python train.py --n_head=7 --activation="gelu" --parallel_block=false --doc_mask=true
MLP neurons of a small language model. Each row is named by its layer, matrix (up: input weights) and neuron, and shows model dimensions 0-148. Each number is 500 + 40 x the weight over its row's rms, rounded and kept within 0 to 999. Numbers have three digits each.
A block is one neuron, or neurons of one layer that tend to fire together. After each block is what it responds to, as a language model described it from the Wikipedia text at the highest values.

L5.up687:468512473446427458473485414540484486474442484485521456476504505494404505482533456467485568583505507540525544535533490497435462535448552508597578465523520518453555480456447502542432511454490541477524501535475434534445557439475482434447657425500426526413492508452488499469520546533472450461446517468465477490534504460499477535575516472521462501496438509531454508514551516502473618456523455418563509520440428503498513455561522463466467514537538536532
L5.up711:446521517423474561475507479416503586497453456586548450493416471434489467527445477423501525535480490479554470507495506516462486529538520522489548499468485463482546506538500471451441566583467543456527501540496430555496511491445478545547530410576446472484441478496527469523525515545460463531469510522503476544468479503450436642524514499502411561455484519553496459491502529487484487526558511435490522520379503513525563508419499441483460597580489562527
L5.up2147:490543490462499574496542501493476526489454543482496478511491523493446480509490495457538473550550474524506473523460536440522454527460510510526542413561540504516559494507505496463495552553432579508562522554417495498408530553506472531486543390498485459450491483451499503471477499480450526444459501500523460497463455539483444473486509504422476531452444507498508451516557517497534511482533518431513457514407488541493531515476549533415498522606458527488
L5.up2420:507468550425482444458452500475547470525445549551523559494449480556482474486520496445533500447483491551491573480417571573466486505443439491542486533498505488539491550532495402436555434536483566492473542416466517504502498485518515535547493445537530488525578519501437533541474433521490538483543491506410468544550465455486507546487480576455487488477512519454497479576531523476463519499486464540538442470464487454505485470489492493481458518526558472435
Responds to: Word-final pieces that complete the head noun of a phrase, often a plural ending, just before of, and, or in: covers, beads, goals, members.

L6.up955:501561505497495481500535568520481509505511567467469439475504464498442515588422484509499422467537455466508464550501555459477526493536586502500495469554550449513489501527403438513455505572437548517515523472404503522450490551510478500470539382490523512452518500507468480476508470486510497472429522478513471476465484496450527448509473514464491561460479525482457477482481498504467505477594488442467466501465531554450618436471471557451482516532495547408
Responds to: Plural suffixes (-s, -es, -ers) closing a noun that heads the subject or a noun phrase, usually followed by of, are or were, as in squares of, roofs were, teeth are.

L3.up660:532517451600522502565523519469505456495515477567537497434466513517496465528484492431510499483476543484492443572559458455512543485565546445467515489500507400509549539541476530450529558453481511442502520479470467551485542501482470585548499508485550544569466422501513508410503395507482530495458492501501517473479510503441489485546460499469455491528494468565452486527495503513501525478511506488541578491470523530492510473579467509496472556497496534462
L3.up1066:486469421452495539478509406533501500482539513432488507510432500545568521519506498460522560481520392488415471530543513419465480444520483530428423487524540460484533466517456435491493510460484512559590491436480461438468537495435459577455534451548547478451489478474487533400433487584487448546480448495532514473426489490486471522462467553541461575484548482511507455489455486518592468532469475523376545473430507465517473466455515440431470563507514507483
L3.up1088:490551475558536521538517569578548467509475511538391570515442520499530467521511480463558505527493480492452466530594516466545516499535440516499414490465511488481522457455501489507575517479477528513480548522515447483474552466488492560561519577484537508449586546497516500546489497529457459548556548488536530523487451523452435505452482505520473511571521481431470553470497439445455553480522438551428536554507501508481507531476501477496526542496492568489
L3.up1282:477482395531478506467503401591530493508477435482454529521546476495458490527562427441510481560525448503444460553607486509440457503542522516466477518462541462503512463520450460470521513538524542570463488469479486516452509499497500496502549504521482523486477466488517547508557483512498495585436497538508517497512489523467555413515542492588454470490509535499548539496481576504475437510511492547475555474589453448546567523482570476451543505465508492478
Responds to: Line breaks that close a heading, paragraph, or table row, before a new section, table, or row, e.g. after ===Weekly charts===, Swing |.

L6.up1035:452424549533491436508558440465473496494485514456491481498478556584502496543496522471579436536538507497547524497502516459483505502492376469502501551435495479519505459543527506564588506511444455439456457455531460473447466540461497504498465423446461511472457494493583527491506435545491481469481473469505505489472512582470509459537424502429481443569428469545461587488550478545486538541482498462510530509488461492525473516578536615498496442568487562504
Responds to: Prepositions right after a role, status or appointment word that link to an organization or position: member of, appointed to, elected into, sponsored by, known as.

L5.up26:504491550504439526456481484454564460510523493529529447501562516403438473485518514480508531516488508462462516493521497587462477506482473485455551458484550457498461479442511486534476518480522494486443563453480510516511500430497449568513473436457537491534436416468516471597507558417488534471549497472496472498539507531492453510486501442528506483526527477481493466478582479511509468512393496489452476515536557534505514532456546528503372483457493538535
L5.up177:472455546463439480462457444513558499542510484623538511499535503555533448465532479517501525509434544467438484510458535496488476458471482509432490501499513531511446465532570511472530506580519501434464437496492530547462520514498545557494542510474518478504452481530468461529494515441506492521526577562485509534489528462444483520571526496470467550504593499454497543425513523541586526514488445495451437500582482484501508508566561516507509504538544528591
L5.up1008:439523527401492465527515448517473518473474517550450494392546546477493526509506556541493461477553557522469516496534565488489401467417548426475437528542467484527557495490436487443450479452527503520465518523624544510477475517526503463432525497516536451509540438490518479501523482508570519476536501535547536518493481500531553511479511545521510465455501540469567567549556518508451523514513478481463546525601484385503498424555486559526550505468460449483
L5.up1562:530511538528483517566455458506469430436532473547505510504523442480512520530503464464552534472479537526514509473493577391513559412513487466495543488513535479520540473488492455514496466480510494516464492494506465490503505562551483588530547547532469482508432522524506478539508539526525578493470531509499492463570515531487526541541459542517463507580450495404501577534548427457463492453559506516463497481488438488533529492557457495432497521482521570576
Responds to: Mainly the invisible character before the slash after DMS coordinates in place articles; also census wording (all, median), table-cell closing parentheses, mid-name pieces.

L5.up460:440502523462540482460567482490487424500466465453478529463538516553530452491464552514506498448469526584480539500474547481528508505482442530545439509415487484529462455410550531539511440481442471515477483404405527464472509500529460433512476500458493446422475542475528487540493455481473558497463502486453566412524531552450443505464458551388478433490518463534517556455512488543492504494533472481534531439465492494452500535524491490493493487519427556476
L5.up1476:422533508460488492531505531465468479434535426484547518432512534489500452449533504475452538500495519501506520449452531417539549488438477574540498524492532483447484506517565604528552441442467525551576407496481451547476480517547478580508426422445493420541467459466511480492498487453514477472498574439558478503478535517489605527524481560456501556510558422532468427498524493470498584468551485499521551519516468458515497537552468497499507472532484469529
L5.up1554:542527476569523478504440500484475408490467526526458481511507531580535604456535458513513514534425489528560391501506557498550526526487412528446543444543495408494521523455491503551506483438400515558526481481463519458561511519471483579617470542548475537500570433499479486485537434477455499500506492452511529500479470467438536482515498526487631508536421464479447473511494558490539468519542503534472503522516551553530497465495505532517455533499501527458
L5.up2150:470521482533472516510524540496465534451469516450470527517425527534503423508462483600488499503498593511599482479515492463566450453495571583472517480524484483492492524493494541493483490472479528459515547491475520497459553433525437601493414537512475511471528518524521483542474553478494564511511524524589517509504550500453468523492471501467512434445471484486521459450524553405533593530482498432610528522461559464557531532490460522516484467551459585512
Responds to: Prepositions such as by, of, for, and at, and words like band or brigade, just before an institution's proper name, as in "maintained by the…", "member of the…".

L6.up911:514557574544502613489490475490453476469511474510491493466500430431442564434518468496554522561496508516528452420515490460527497538453444498543550596545496491515572488441442546502460421572486514523531497486466451358496500538492471458499527457515468507458498482534564475491506446549530520468453485545504519499516470486561549451496520554528435528536472442427557503480502519603492433549525575496498524543551529475444506539513560513450491509515460512510
Responds to: Forms of have (has, had, have, having) right after a subject, as auxiliary or possession, e.g. "has been", "had a", "have found".

L3.up119:429528483482526488566529591476493533533448460509420512557529494522417497453528473474500487494545453501542512519431515536504548563545632409554491532545552477482469525532455484487429479531546461509505442512515483510518476487479502547453493447479589447501545507508495540495427510438496574499495556518488540444520504499448481492462463487402450506484459488471530515477492498445466514532495482438525538538509590468478589553467524500526552498544510515533
L3.up1109:492544463422551517528546460493495459490538502482539493574435486415430533457412530511567521433501410436474528576499557397470430461497588511525479482499509473461507512491476497450480476468508556504514437519474515518472457461478482428519570415471486577482505500476443508447486529458535493499447418521485505441542537470485483499426368492446484505461478420483555384481530475460526562494539478476552429517465500522467538522510502558428486510509537543470
L3.up1478:522484529500493499477512565466468532498501525515489510563477517456487506427502544400533512452535482498451420596499540489492436511509497480470428488533489505500479515552457527487478446549478507416516468479458442556560466437539501479535481457457547527499498500409450523527389552459504524455453609540511466431451495457413455436463482547504502524451504455440511473484454471486456486503479510490522524420490496485512553518468570532470545524520403493470
L3.up1606:480504511477458612506497508485507430480520467549526538477527500492466481413458474497485526518492555527446495562579496483539480537519499556531525507488464449535456507548474455534447527493440542469551501473436441498511535520496493523438507534484578538516469490487545461518413532457460531523463505529502471429479460460446441512466426496521492577448471522492452495550481527520496533509607524477428523475509526443493472503459461543547447550507473517504
Responds to: Plural noun tokens or final plural suffixes, usually before a modifier like of, in, from, with: categories, members, sculptors.

L3.up1510:458522494559410496540487523503543476477462503550481498490450428514459562525579461430557504528541492534509524553529545420460544566533458499465534529525458522418522485483538515458470506498487501496464492459527498499505600441476463471561527479472520475502533518577488533466429493520452507496475570544479437545522548484520481507496510554528461541484519523470540547448507532452468454452564488450514452506514480528436484489470478476536511537438487496455
L3.up1653:534574483495392535485476520490549446479496462513503499520480504486448534467479523519496530621510528474558472501499490524483486501444547465514513485452518448458553535477593502447434459587462505468583556395497532462497486512508494497475424529418523412513572524526512486441438523387456451450483492465509475462512504445580504493500530451504487535505537522461494427493496549503504500503536519431494495482574503493478588523543453466474484486521529587497
L3.up1701:562450510526411488488524574531505518518480515515459513509451447516430544551488508459538524493489469531533482486520532490451425500483432411428469516502552516430530455451562451475482567464477467517609597508503516490478527577519464450464532438483514482482516561478499541452400513509526514469552507473488508517474505518551528473482500471493532518440475520479497524467533518414471498429528539518464526495529535437514473471546496496487395480472482491534
L3.up2171:490501507601503424494485556555443507424484422541480516529479515523506586454510469442535561522514489537599465532456477478461587500489525574512491466460492448500610513521505560494501571458519535509521521462558496477499463477509449488405496526527451434484461525463579480511536486487518552495490548468536511556517434474551516492542449527528581492532457544532528468507502563547490596493475521513526604503506529484467544392473453489576516552424544466496
Responds to: Light verbs right after a subject, mainly had, have, has, with, get and gave, used for possession or as auxiliaries, e.g. "had been", "with the three pilots".

L6.up1777:523578522555540513468483493484519484432486491521506465479517501528510489466432479529502515413482466444435528487489501489634495466524478482503445540489529498560534480471442469572413478546484483420492483520512482499452484501472439514491539548565477489538479526465500549458465557475453511519497516541490544519521483567504552460526519518517511483503447469504565506467486522485509536409505484518532518472470543480424484611551535577508542440538501493542
Responds to: Word-internal fragments completed by a predictable ending (di-str-usted, com-for-ts), the invisible space before "/" in coordinates, and table pipes or numeric cells.

L5.up798:447490470435543495575459521482573505447553503552517457460534499567446514536519437542449482518502480499524537455526519479492470534571458459508547570492493494521556622541456497499533500573532442508426519388525519509480512483551520531572476492554465496517496529457472587564522483466496519539457436567456488469537437489532507514561451511500474509428462509494482466460425430497449476508550489436464468540540477517515475483537487533503500521545459535494
L5.up1114:528533555512481465435530496528527476505478472444523564459506450522452474469533458534542511487556598432530462496484517530447513460505472484514502542514491498532580522454390567527525504481498444452391500493523520542477465488607431528499536569468463492574516470428481476514529459500563554563546448443451528496511548438529507421510583547450471525492507521532484498487538446530499448541489572494459521467562576514482506457518518559504513440487445475503
L5.up2250:529531517479504514491526488569463461481534517561529516493461522546479464449511460547405522482543467501488511540507435411474505465537532463527496527590483467526515520459508528513517519482563431472516505398530459506437500501513501407495501541493542450498428539494465519546481420429459470460443492502452532458515430514527493485518457451550490485511424525486549481472510463469507561524486556485537501489463503511541482569461509430440501493483571466464
L5.up2487:527562610536560502499514538507468512513488478476436491495454514540384517454523471501542483483481459595501431462485530515469501496428495472542519476454495473519513487482449535517523485510530474522534503461416496456503450577475449510544538548515505438489559472515566469544482472566456488431487512519517530536533534497544504455450557498499465506502515511454460521375510437524468430487534558545566553552524502489568555466520518523539431544510476532552
Responds to: Perfect-tense words before a past participle (has since, had already, had been), and first header cells of Wikipedia tables (Party, Year, Chart).